From a checkpoint of a small transformer trained on Wikipedia.
Size: 15 layers, 6 heads of 32, MLP 384 tanh GELU.
Architecture: LayerNorm before each block, learned positions, biases, untied embeddings.
Training: 205M tokens, 3133 steps.
MLP neurons of a small language model. Each row is named by its layer, matrix (up: input weights) and neuron, and shows model dimensions 0-127. Each number is 128 + 24 x the weight over its row's rms, rounded and kept within 0 to 255. Numbers have three digits each.
Before each neuron's rows, "fires on" lists the tokens most often at its 100 highest values on Wikipedia text that the model never trained on. A number after a token or word is its count.

fires on: "o" 18, "a" 17, " do" 15, " B" 5, "wards" 5, " and" 4
L11.up162:127134108119096121076169119127112111148113136121128099117105161123121114112112105145124142124120097128111100168137163110083102103139102176126100119154165136155161133151127114091133119136150133119078136157130135111143136156110160141118178163164113113120105141110131054107100142131088126162131148094124135162132094104134129134145106136129160192116127155123087138106135104146129165135148

fires on: " n" 18, " " 16, " c" 16, " N" 13, " g" 7, " p" 4
L4.up35:133111104150146148119126145100116164146141162136113104122099117145163194098151111120169121120114130089140150124115138125107096139123182159142151113162143144116152123106131092068113151105145117107162105168139138099128098098135152150115108136141116109129138130102132122110093112084145120154112125143142143077102137105131164117157159127111136114102081114131185115122115183131161156160137

fires on: " C" 25, " N" 17, " c" 15, " P" 7, "ic" 4
L12.up367:129114107166116138140134077110146141165135128100139136112136147107108097129150118115114151132063109093157152127112103113080150117117127120180145111151113093128108163126110103111172140107146185125113126103109168113147116115148146146120126170104134111116137116107123125128102103124164136093119095139142161116127144138159114156133139132105142142139124132098192161142141193138125128116149

fires on: "," 27, "-" 24, "8," 4
L12.up245:144161122167124103155143117116095124115131110116129099156130150148091129163127102124124150123107097154129144140132112098171086114132120136163138149111136116154128136086126145151161110106149125105144106122157115115091141111119122102159115150133133070148154114121089117112097118131141106176149141113100179136078141172148146131087172101153159128114090119113124133122150153161103138180100

fires on: "y" 16, "w" 13, "hen" 12, "ist" 11, "ul" 8, "ish" 6
L3.up302:145113149144127150065161068096099086133154153155157119099115096132161122128142112140142115113091122144119119143125094122168092139168140139137109115097170159099121106166142091156142099126120138093158110111146148117167121105139118119114163093105125138142100104113122125130119149125121170132117152140105113126117131124170130142081121132110183150092110101119129144152106118119121112120132

fires on: " |" 25, "7" 8, "z" 8, "3" 5, "ro" 5
L7.up301:159128178137111113127122169168094136175179126159140098157088132122133089070137127143144137118134147156187098122130157126117110185120122119075165121160097145126142134111133142138127097137116121128092096125132115118122150139123094100114092115121150160146157112130111108100100086111087126077163096113180122091162124138136121167161143167150094146113123098109118129166111170147138153153118

fires on: "m" 34, "ind" 11, "ebsite" 7, "c" 6, "it" 4
L4.up88:165097096094125142142128089127114132110174096123121137112154095141156144147138145074136138112092088126127098153113144107104103134145143124098141181121132144123103139114061126116162111152128152124144142162164114117143148154099099141145124114088142140108051122130114118139194106106093151115103119135136130147194133157164106129173151105130130121124147150139121129141126110091095108139109

fires on: "re" 18, "x" 11, "ro" 11, "et" 10, "ip" 7
L7.up150:123069102133136153104118136089121137132140124115091169148129132152139142127169108152159124101132128168128148127117146150167109153139181172098115138155147117148115081171107174154108081118149111135117127068136131076078094158122148165126108123125139126111100145112099168110161155139138178134126136114130171147134140139120122141120098129111119145132113153140104125142135118101124129131113

fires on: "g" 23, "v" 19, "c" 11, "ut" 9, "ch" 5
L6.up282:127125138141123134121079106165124130144160086115128157144114109144138137189133122145090086153158130089116132130074114125144111140108091127152113138146116133098126107103150120112142092114195146133107139131140155138126133124117112106137127133111127097084093094147098109111132158093171107105125154102150144129151124111110143137130125113135138109139127163140157106156150135154104170080134

fires on: " Al" 23, " Ad" 12, "ath" 11, " conf" 8, "al" 6, " O" 5
L11.up112:149097103104104111134107095123127084079124145139147108107183168112164106103143124132130183117129093139131141139161119130082174142119126121091149133080109090128136124126130082191095114137173177142106081161093117096098115142126138145112126152153139121127101127125150143135139099150119109130060131080164140134127124114125126130128120110092088169120137151117122155140117164124127135165122

fires on: " and" 23, "ic" 21, "ent" 13, "ater" 7, " &" 6, "at" 5
L6.up174:126143085159146121132131142089148123171111110141095106142110115112117163151083149112144111151150142137087122089121149132144137159136101113153122115119124103106165144060134142096115159142125156128147122132100133123124176116136121136128142128142105130166130090093166130127128112197160137138134143075142144142130137085083132112169109117132127123183128084117120140116104134159122134115109

fires on: " K" 52, " f" 39, " F" 4
L10.up186:133137187123156100085155153173117096101108110142143110133178138091135124115090139150121140120112116121138131110156122172122093145168122161139146119182116171128117129088107150123170111150129106094128091120117137147111173089098090112098161126103071085072117102144146140066147109118142139141127124127119182145110171160126146111160094114135124111126072121136116163138174130148145135152143

fires on: " R" 29, " L" 27, " S" 17, " B" 7, " |" 7, " H" 7
L11.up30:152122090148120126134127161130097113102097171109105122132178127114131122147147110148107143137116081129146097112121130114121135162123150092134142168126120156096106145119165149138135108124144139123171097159155102120140167158100145087134124160163166121122179130082148106096103142156150177172151097093115131126152136117171117139154147175135126117118092136116104156107119162121149110107117

fires on: "m" 28, "'" 17, "l" 12, "c" 10, " per" 5, "ur" 4
L7.up146:150140154119132151152180168096152094111167127151114133145165119143146156119147126138156104133145112153122118149136104100140129144109136097113137156137154179111130128083098124156093134113134143117114105154125107140151117122136138102142107114168092159082087156079102101140136120164104127104106139134130131117122161113084069119173113116122138083148134156095119114166109084092113114122109

fires on: " while" 24, " and" 13, " when" 10, " B" 6
L4.up90:109111098125095112134129072128104099089143150129157100161127109134122137138091166171136115111130161140127141132116093144136125145150124151144131131119150121146117142124132116119082090127149178106097166139157116113131162114141110121143123126136132147100114142081144087127094123113106141130109150157136103163129093083120137132105106147115103141106148136110095148120106161145122133103142

fires on: "\n" 57, "=" 11, " until" 4, " that" 4
L3.up198:163096143118138112131112130121140143144121133098140118110129159096110158098093133144127150118083137123121157121145116105108125119146120116122124092162116135148128131142151131136134116120114144118149152145149110120150105090118190176077135073112109110144146094145182140124101130109184135155127123153131120146139115108168133140183136165092161106114130115133122158128117170135108111091124

fires on: " |" 82
L5.up163:116115114126141125135129142142104106131131099151138129168120161133120099093127117114141130118138123125154117095164192140176106114084135117146159134114124148139135130108104108146096109124126137162140096145128133110118148145136112133115148092110138099103093078150108100127119135126118117163141142149132154119181126116158122152119141160152118158058120176139149089123137190176117146149094

fires on: "\n" 35, "-" 20, "," 12, "—" 6, "–19" 5, ":" 5
L11.up47:166129098150113132112132132101138089158186106137146095169123132102135141145144170153143151127129119122128123120153110113132123136102134137148106138119139149164134106149185142127152118071149125148085131102173106102109107132076112131162100140130106048109180117136110143123124116121155111115141096125144188103112133108142161125114136127133099068159117111152157117130187148131156143121138

fires on: "g" 43, " g" 15, "id" 12, "ph" 6, "x" 6, "^{" 6
L4.up326:160081088149136142144112097087126153149114115138126150167151136150118149138159145114096142122163094122091154137110130089132125139153144127102106157139173128138181119152117147105090136124101171164101165111124136132114128119163086156167135072114121148123129119150128132122124085170113162153137130167136143087081091129134126156136132137147120131111132144108147128123121117143159123117137

fires on: " a" 35, " A" 23, "g" 13, "a" 10, " La" 7
L10.up110:132091084158095169119070145087098133135134155114106119174131174123112148119162146132119107163104116121128133137138125094136167109128153153088151146099157101141137113146122104167136148100117147154101155106119180131094118101106130104112148154098131119131118103121133079105102132131124132150140106120121147101137178150099127115120150128142105149128150142082148134144130140104146160133156

fires on: "ia" 34, " it" 14, " sing" 5, "ke" 4, "ica" 4
L4.up89:142080159105114110113129136136117137118130136142154103123111103115177135096104171147157150162115169083109166087134121114079112157134135136137140168133106070142161093096103135122101124104095067127112113120149104178184148144156141170116133108184188104141094100120131145118111111142144124088158142136124121135138096117149090116082151147137147125097104125157121117119159092114135129120098

fires on: "m" 15, "s" 13, "D" 10, " p" 7, "p" 5
L10.up371:126125118099156168129121130108108163110130167130171110122104169127117128067098120157122104111135087096153129139149143166123140110117152137166108109108120144123132133126103109102132119081140135101121156108149138080206132121116124097122125134115121144129154141111097087117155161119142101151144159129136151125107113155086083116094129164164147114128120145067105151125154154124106064141105

fires on: "S" 12, "um" 12, "i" 11, "s" 10, "m" 9, "." 7
L7.up380:106159142104166170125178136098101100126139121109125105109122123098096152113137116087105145111076147146113118143160145170169109088085128111178142161159139113108155116115135112099129087119128159085110149102134115127120123093106121090142116115145139144159165141071099114121132105123090109142152138137136127117090112137104119142134097142098133161118116165142083132111108191178137107138122

fires on: "\n" 33, "," 15, " and" 14
L3.up179:121130103146160152144161135107086121176146110148162104124113105131121138117113123103163146135109138085093116142156135113132142103140114100110142129141112160159169118105104106124182146088135174129102093146098110132133121102126127139096123125161157139155114125155148124102109124134144137139119141145153115123147140121173129098133119135115120132133151107124138133151078142147146104072111

fires on: " F" 48, " R" 20, " f" 8, " K" 5
L12.up229:104109141155136160139149147152127130133106136119161129135151165108148109085109163143131108099083112125115100118169107122136102134091113120148097149155109185115113139137147138048138105107098096105103065128166154147115140082148120112125101153130187136113122138123157107093144145153136130138100127127112130111141144162132172159133137144123109103148114157075111124117109112165124106098149

fires on: "\"" 87
L4.up54:120097154124159128104164105151143110125110115100133078125161119154140128086114159142099134160132117127153126156150120123134130111154146132143122150146128127155094125148109088125145127119088112168115096144113116121146144123142093117158148123121136131117128137118105120158099140152110121144143109111144150105160145162143068135101146147105109091141129158119119093139141130159142116144124

fires on: "g" 82, "ission" 4
L3.up58:159124114129123099155099121131103158130124158098133158125116124144142174112124139123142113123134096120137159114154111093126166142132142142071145115148178106138148109096136099141138096082117119172146130097116151137122128097093100180149148104127165128124175097131102100095138112119123117113105134142157134120137157134118132114114146142157060125118119106090134162108124105124162176085124

fires on: "ph" 35, "enn" 8, "m" 8, "all" 6, "ast" 4
L4.up132:163101067111122140110087119131116102133071119102112135091130166138195144145143118131086128121132125108115136117105141112149152158143112117138091149141148114141098097136176106111105121127158096129137150166141141165131128135119158083112098099135125199139167109123162138148141101136173096085134148103111143117108069115188148128162149119160125124098146161132114121088111099116110120131106

fires on: "_" 23, "O" 13, " may" 6, "U" 5, " tim" 5
L10.up317:183119093108110092136133153146135121090128140089096147117128132084135126155083189167141120150095103131115126170106135102141146155161128066120141141160127137115111127118108136167131093138139142102119099114156163134123133107125146150118106086124104119167123125096085126187102141133107127119108156156125168121135120106113158183162090111146164147092110126125121145114158150084127124122131

fires on: "g" 14, "n" 12, "as" 10, "ut" 7, "ran" 6, " sit" 6
L6.up330:127095123167114097145101111143102101137129131153115135137154114111109117128140189140148155184152135111148146121121093122136127135096148127139183113136129120091149092101098111120139152140082144116115157143181118150128160139120118132147110124127149087140094069101112135140122096109122104141111065079111139124180123167140119095124102133124134140160134148182099162119149140129083142130167

fires on: " Al" 20, " al" 12, " ar" 11, "l" 10, "al" 8
L10.up350:142117150123168175138105111124099092103101127125091144119140097122147123131120123107130158142152144157130128124141168095172102147119132101143138160108077165147106128116140142165116110142104121103120084126081134121092073140158145123109120127176161100141141130155134138120137115138108093102077102114183142120135123083160114154139116116110097112159153096109140072123122087099143140119122

fires on: " |" 20, "i" 15, "," 8, "t" 7, "c" 6, "k" 5
L4.up82:134124153154111125165147110096101109179134132132163061137111143111141125109158081138152150140147136090146162127124150146118099111106118075117112090183163091142130149098105163101118137144179168114107089115133135139181147092103186132139144099186129116161126124124146124123123165104176129101131115123116106092150134116141128120144102139123119140137144146132146089111162151142145097120082

fires on: "os" 27, "z" 13, "ent" 8, "as" 6, "g" 5, "ard" 5
L5.up111:135119109149121157115122095105128124150080185131097103140054121149087137101095162128138149132134144088146122114085083108121117166140143123071139157151149144118137139068132112155164142153150140134072139092167167153105158157123117143117162122114139124108135115145097151172143157126126096145100126135139133086158161154106162119105094109127134128136132131150150135130096140122134156135142

fires on: "\"" 15, "i" 14, "u" 14, " \"" 11, " his" 7, "===" 6
L6.up75:152110148072141114075133123120156109126097148139149161150115130099138177119154109160103108137085124148117142097100124120142104118154168182170096151160108122147122120149110145088130128112087081155103105104084151120148134117162130131121162157138134122087135087080127158148153102091151130133152122169143142141100133120145116091164142133098151097135155152114107080119160117139113111133109

fires on: "c" 22, "p" 19, "ip" 8, "ro" 5
L6.up344:157132129141081138122142127131115184117142101131093130132110117146129173111155109151144108149100151169124138137116157118134170131121135151160128084149116075148138116135142149117108102088155138139136152124129148072124155107086151123102126108170126135122132120139130142150108129134121125129075124117098120153092141122102125118135101152142095132169120161134088141136075143088102103127120

fires on: " |" 20, "5" 11, "ation" 8, "am" 7, " 5" 7, " " 5
L6.up202:094129170114165100115117143097169124134125147122144130126104150102154092148168147136172142088121131092115150119192137152125137117118160112156139143173147126117120138064145111148079120097156162178143141138142104081111148125109152101133148128142139144096149118132147162108062138131114113129112119148154134128115125124150105130099123122131128124107116103147174072128100189151144117114112

fires on: "g" 23, "c" 14, "T" 7, "ied" 6, "ang" 6
L5.up366:111143104127126115120097127121132108145154141163142106126139089156121121142148155154084120096134094104129151166088107132162133133095103133147110123172131120102113138131109110138158115153165158144132129102125177125124127134140106107149145139126164120122092185145110086106113111110132121078143122108117115144096126129098165103136151169118093173125181158096123131167130150107158118120171

fires on: " S" 23, " L" 12, " B" 11, " W" 9, " T" 8, " G" 6
L10.up301:135113099136156168079135087134138092155108146131100092139173105125108091152132143134135135167145076155164137119120095102087138110164126098104134136107123161110137108114160144117152145150092155101174121106117129166130161121140172098119175103121134131129138096136107109143087175123143143088172152100151155120138129119118122115128101134088121104115153123105135161122131166151092112086153